python train.py --num_attention_heads=5 --head_dim=64 --norm="rmsnorm" --norm_eps=1e-05 --positions="rope" --attn_scale=0.125 --bias="none" --tie_word_embeddings=false --parallel_block=true --learning_rate=0.0162 --beta1=0.93 --schedule="wsd" --max_seq_len=768 --doc_mask=true --max_steps=11239
MLP neurons of a small language model. Each row is named by its layer, matrix (gate and up: input weights) and neuron, and shows model dimensions 32-159. Each number is 500 + 25 x the weight over its row's rms, rounded and kept within 0 to 999. Numbers have three digits each. A neuron's up and down rows have the sign that makes its largest values positive.
After each neuron's rows, "fires on" lists the tokens most often at its 100 highest values on Wikipedia text that the model never trained on; "fires after" lists the tokens most often just before its 100 highest values on Wikipedia text that the model never trained on.

L8.gate502:524483497487513492500513519511544511472526496518484516519538423516488488514521505539530476480504546485517514470509521521523520496514520489466510469498515466499464528497553517498485488505522488487594534496474527490550493476476492521514493443449537514501479493524487495508520470508567538501485554517485519469507493494505504456476522467496504470459529560481516440498500519485523497498494
L8.up502:499490513497471477502475495510489454475506487506528501540494508499512555510522497507536487530511516478561493502515483442463498512468501472478537523503523567523509532461511503502495513523523502507485516543523539482506511493489476503499492518496493516501550512505475490466473526510490483486514498528505511499475493535549534505506506511528503515527532482471481548448525489516525461495539
fires on: ".", "10", "9"
fires after: " ", "2", " (", "8", "4"

L9.gate502:517468497509520507510494509516535532455490543504505509522525463492519536515486509447517487498500492473480474500478463496489519482436497527505497489525479548473527458538546463498548505504502499490485522462469514486539466470516517461475485501502515531490507503569484457483541494518492522520484493507539535441502490493545486466494489468529482527506509488473525463492478487504517531520476
L9.up502:495505487493466536497504461540519495521486477473522517549516535438469525442485462535487496518502531449503536490485517494530506542509500551464478481478594498535475487485527499530496549480508461463511514528467526545515460483506472532503516521528472507497476481461488503496461500523520508523511488498502512503505490539467505487531526543501542477469484494461487519490466482548520486501475
fires on: "0", ".", "1", "2", " "
fires after: " ", " (", "+", "5", " (−"

L5.gate251:456492503517462463533426490530522506521501512444499519499501481510508503493458506509467523475498469502501487505505528483501455495551442517508476496480514512494483481453528485525488478461519545524461493510511520461537506500453510484545460490452489473524526517527516499483473517528504530510475503526494513507496517542554510525527520476464516532524515501500495489545508523480491499522531
L5.up251:546516532509480490528479460469518559494529504501510509537520507468497482534446500497486518472511499546508457541493520514524520501496548532526501486481518491494542498471503531525526496459480532507505495539475467526484513514526508491497498500469506481548470491466500461470485504464513498465510499464539498500497555518506457527556489490484525508504498445500473496488545516459516499513484
fires on: " "
fires after: " |", "-"

L5.gate480:489505501521489497492466506480458537549468481503498530521485492465485548524460492472535490516488512492499475537554489543493499499504492518482499516466505534469506472437501507519502491471543527513483504499501525466526535495499489482467497521479522519537516496503486475538464524527494440492499508493505482493457492454529516492502511503480507523485507537486500506537490489478483513497505
L5.up480:509503478498541524509530520476501528545490520546529456510471485461484524510514502492506537576506519531499522555521486504470523533487526508511495528539480455518472509436488512477532495492490524482532552474509480494461546501501483494513492503480509496525424501473551462481469495452479509530492551537512472523505513507454504521554483536444524517526469547531479491501519510513505510483476
fires on: " "
fires after: " October", " November", " February", " September", "."

L5.gate817:491518473533476538555507492489510510512518529526490485495510534529504527507519475458492541500498547509477496531522442504487494454501490476495461513499509511525490466449497521519503485519537510515452513534491496511539474527500481474516488474490532476526503488501545528511527549529493526510463530496516507452509484519479509531510505537466528521454515528503536502494477546496514459537474
L5.up817:514518504494504481504512541499507511553512500555472502501514492514503507499467504508454513488507544482521517519515506491525493475460471540471494519490478478476468483464450542488498526465505496529463485518469522502524491493509518512499505503508483490543513493518484509506510501514506498495439513472515538526512542459516489480520479521543504519458495480496504497485488525484513497501558
fires on: " ", " December", " April", " June", " October", " July"
fires after: " on", " November", " July", " February", " April"

L5.gate1149:548446447458497478505471471536485527515532546532525509524488525445514484525461471515509491458437509488495488499476499445505484520466539500476506483494522510496497478491511472480505506517478511501496466500473496504488498510475477465501512463527540468485553527492491513503464480508510503472528507484504540480480515505499528508467479497473495508440469488545500495483500525483491489464466
L5.up1149:533470480481514540482481507514465449489515525528493523482469494505541449483481472486524484510489520485496528482496504468495511467476495541545503474568529498492518551481523515486504544495514498491534494477471486467486494505520495501524507495479515507498511427511518500490500524505532537526534505474485481497470529494529484477493510454547528536473458478505496440510461511492518519478499
fires on: "|", "-", "'", " (", " |\n\n"
fires after: " |\n", " S", "\n"

L10.gate435:507475518498521469495521481515501480528543470519507478520523460533474509507516505518540512490491514494548479499450472508490502526515461496467510524503505539515509488470497527533515518543528471535526525529444495479536452500529508494450458490459483514494503510504481478530511477478481534526509517499489504502502495496524515450508456522529469527523517488511517481494503458523533487475478
L10.up435:516526520507502504522476473539528475556530454471509488486488478480468534460484496512505491490490498494518434504500467456486471499511507524544500503490538519505509516496514479477427498530523497531472465482464463522531497508461538457514505503466492524470525492492446500521523529524491478500460497473522528495475523521458493507534493518481516520504463515459505469496451520525495497494505
fires on: "–", " ", "4", "-", " a"
fires after: " |", " ", "3", "4", "2", "5"

L7.gate1210:519439443544505478490529487477502454502480501515523484542483540469541467511537508518457505509486526497546484445492557503503495467518473461486494475477494485470527495507495476522486440478513488495526483499530490543525478542513476495503505477539510454495518474458507480502556483536495511491515528517481492488499467494469490528468511540497492500510483468496517487505487529501505490524461
L7.up1210:513476555459493489533515461529501510553490543542508485451479487477529483503514558493498510517536449499528458490539545454490458502489487524460472500489477494498517499507455518473484490504501495483507527500511504484490523527480498505494520481472525481520518496552495519438472497474505502583492463513484509449475504513517466466490518506499475509484509520489490495521459518485503503524454
fires on: "|", " |", "-", "ut"
fires after: "\n", " |\n\n", "===\n\n", " Year", "\n\n", ".\n\n"

L8.gate1015:509481512526496504473511504498464514472515486541515471486526495493549494464529526540487509557535495518429461528487538507514536508487482451512461499538458513485506498470517508565526509514503532507485540494492504523464508447477500539462497439519488497546454473480540489526499513493508516514499513505482495517525490466514545487527517483497481520536509514492493505483512492504511496538467
L8.up1015:517462501492552474462509482452520450515504466532436455470500482508506508472504451556512478454495512499416504538468501499487478512483529487528519514476510501458498554501502492554498481497505503506499505492505472484465445528467494504448503511515489494493516508484526542482492472479507496518523554522498490483460498522474525471525535457479529499534526434471475512490497500495472516503543
fires on: " ", "l", "ul", "od", " |"
fires after: " |", " V", "uro"

L9.gate1001:486464528477488485494484538486535533492499518482481481481525508475539514480490499504507501523483510521493448510506461481507520469483492463480525499494458525509477511516471487555492504446524538503521505527504490527496515527504516495484519460489450508519509499470519536523503500490512428499508534520507492488512524470500512479449506535500525489516493520492506526464492517526448511506512
L9.up1001:530512539518475447482512516495522531523523510538513494426527506463541490571479476472490502469560480516478463528510487443543522503489510501566486447514512487499475474482463507499468502487514492483509513481507529476503532474508479517494499532489496507523443488485451498504446511512506530496526511480499493488475494510521493495520487473486487544488468500499446482485510536548463509488472
fires on: "-", " ", " the", " a", "–"
fires after: "\n", " |", " of", "3", " in"

L7.gate275:486489513530537487483480481479470491487510547472482539505471539473505540501512481447524479532530559517431535501500467500509507506510473512479495501476486511519507525515563503484507468470477520559464555515455504526476526471486512485506495472556503517504466482460491508553501517505513519494503477513528467484454488462515530533452502513486476482563514512464500490474500497496566486445480
L7.up275:506515537487560508462457525491515491530558505527489481547479495530528527494516499494470450519460473517515487455502529503520523547466530541523515498485507468455468540470514524517532459476499483514502499483524481498480481486531495495483505474561548505496511487483545495517502483520453531501510491505527471495498497461465495510439478477471536519465483502487522515468536499494511471535524
fires on: " ", "-", "18"
fires after: " |", "\"\n", "0", " "

L7.gate518:504485510505490500496485461453449483514510528473490513480514478478497512491524486522491451523511437530487494494468544467469492482481456429503498479460546500526492538488494495491470490516523518511498522558489463503495496524480517501525490492469504476513474451488535517506471505486552483519508541515458464458501495512502491521510499490499448496541535498495511499507512507518489524478516
L7.up518:536497511472538460482504503486519514514491503529504489502481500478518492477471449527503491504531516479502531529518505470545507502552475549498502508488501492457473514438533507454461442514561471515508474519550498526476528462459502506482522504486524523482494506459458497479478507529470497488485498513497503499478515489499498520503505542525515495491519492458538506469498529503491544485511
fires on: " ", "02"
fires after: " |", ";", "20"

L10.gate236:483490486491516509528534531497508505492550493510470496439504488502511487519488515500512478487497489482495504514519498497528432522507499512495530511485516501544527512455493525485468482484473500479511524517516489515472503513534496483487495520504486495521515453505465496537471478484529465547518541498515488511455493489520478524502489477470502551509522509501498481470463498502480481514475
L10.up236:510479500465483474491498476538496469491558506453550508487439516492514477499496488508485486543503528473471499477493474510474459494475492480509513536469495522460513476502525482503538510489520483482510460504524526536497471536513461468489507518467497512527523481497516483508481492501463507486520489504491465473472520545547487500506483503525507510486519490475516520510489514527541531525493
fires on: "–", " ", "-"
fires after: "1", "2", "0", "3", " |"

L7.gate119:536495564507503516512471463560537565504512484501498513483486500571527523558505505536499528464493504475499505504480533518490508506495499506480488459548531530510512508478492519492503493473487502503504524489485507485504471548534511481472504462491529467477461505501544495531504490561501521480523518517514495537469485501506497509488487530472465489522561496487519512499493516474510462483464
L7.up119:446514502510465512495549503490522517485467477494464495503523455467465526480507525532494527464486513504470442519507469478527476564500495508480537486495480512523499475475510509554532529510477478525481531500518485492505446485490486491475441482488518486525469497539577479483502461474522485508496494489481498484502519535519505554509494491499536518525522480472464515559541497516511526503520
fires on: " "
fires after: " |"

L10.gate897:518525481486474499494487531486511479547517493497533496499555554532490485506507511492555527486462508517552479493480497475509438473545529432487510502514543519502507455499515517532534455506504495504464504511513519520515488502458492518539500453505470522507487462469501509508523474491526484511482511500491522528498511520532512471495509495543492501479438529478513477447477498480480533453484
L10.up897:517493507474463517500468495546499506516523502512537483453474520472492500507520463534470478492528490530524471488490493482475473517501508496529490534488470467524488459495514481553461535444540495506512461511491465535494494514536445483490488511478460452520497489512467499509481526509503463497512498513491463500519492539507510494538494538495484493516504498549554541488466520508487523443485
fires on: "–", " ", " his", " for"
fires after: " |", "3", "4", " for", "2", "5"

L7.gate714:462421505489513490532480535492472512480470469516537546514508508442502493537524445538475502469527486480495497487509460485504520488514482487524458484527525520516512537455496503509493497546469457485482501482498526491499507558488488489548527506508468478519486497505541541464489545512484498517515465493482476490486496507491513555496501504505438514504509438550527513515536529472506528501546
L7.up714:475502478485482501491522467464492503514501505527517494508502495503505545506515527482467474521491482520529504534438516479527515526520503488497526513480545496491500485533487517484468527447515504515485536516512474528501511554464473496451510499523539496456489492485475510499502528512512497479534511534448533489463514437484491507507500507561495462504535469436473461491501499507464546508508
fires on: " ", " |", ";", " his", "==="
fires after: " |", ";", " ", " made", " I", ".\n\n"

L8.gate343:548501529459523465507527480516473487497489532509531519492504471490492563526479567517519460492499451477524514520486493468485500552494501496519522519466493517546542493520484458507490488469527501548503462498468475513523471521489483515522492489509482503531480494483484498482499507514508497504507503505442499528536529516512553508522477524512516522531522515525503499474514472500507519510490
L8.up343:496490466476502464496470483513486527561497515500539469512535514556497544544468494545523492510472515554516534501469527492522463523524513504497500511477529503521512528478482508503523542497527507497487472488549465463466530507473524498514496520489519487527529458515544519542468490504475489482501516479543471527488514497481471556532471480521488478437487451493516502488484519471512521470473
fires on: " ", "och"
fires after: " |", ";", "-", " /", "R", " "

L8.gate1040:492497497497509456479479495487525493516474498462510520530524505503493506485512507494519523509543504495486507500464514491514492514481536541523487466455490515499507487503500476563447535466532489486490473479504498479525521510500486480491485516523496523530511510508519509507506446541495471496488548540538510480486524535524530489451456509506508520498567510465526481479507507487497497477521
L8.up1040:560522510472507476472488545477481491508558496470537518490487489524529510499525522525497506452515515462473472487459513466495474470474453466501475550494510488556480505518526533506532513505527518496504502493469482535502524512506544525518516483493486506482490510476534550462512472521500512514501524498471529487445442551503525473458487513495494515487491501484516518505494501501518462546490
fires on: "1", " ", "20", "ul", "2"
fires after: " ", " V"

L9.gate259:474492455486552490479502530516496540493491480492543506525525554549502554526498542516486526498517498525505471503547538495483538492447451532525478494473486486497544533509500485533511505459480508494492462477506515464494517487484485553532537503483527496479503480488496515551520543521483496522481550510497485514528490512470485456491486529507494476487493482511510539447534496506512489499511
L9.up259:482532503526456494497487509476538486487483474460520500479505510458539466512487464474505511494460457479509502457435482504516500470519434500476529458519524466488507492512482490476536516485475534459509517468492512509461509476546541560536482526530507494521502547506477543482499468485538503536492478482489509508461468487501487537521548479522501504473509511458500510521531499514502483517441
fires on: "19", " ", "18", "20", "–"
fires after: " ", "born", " (", "–"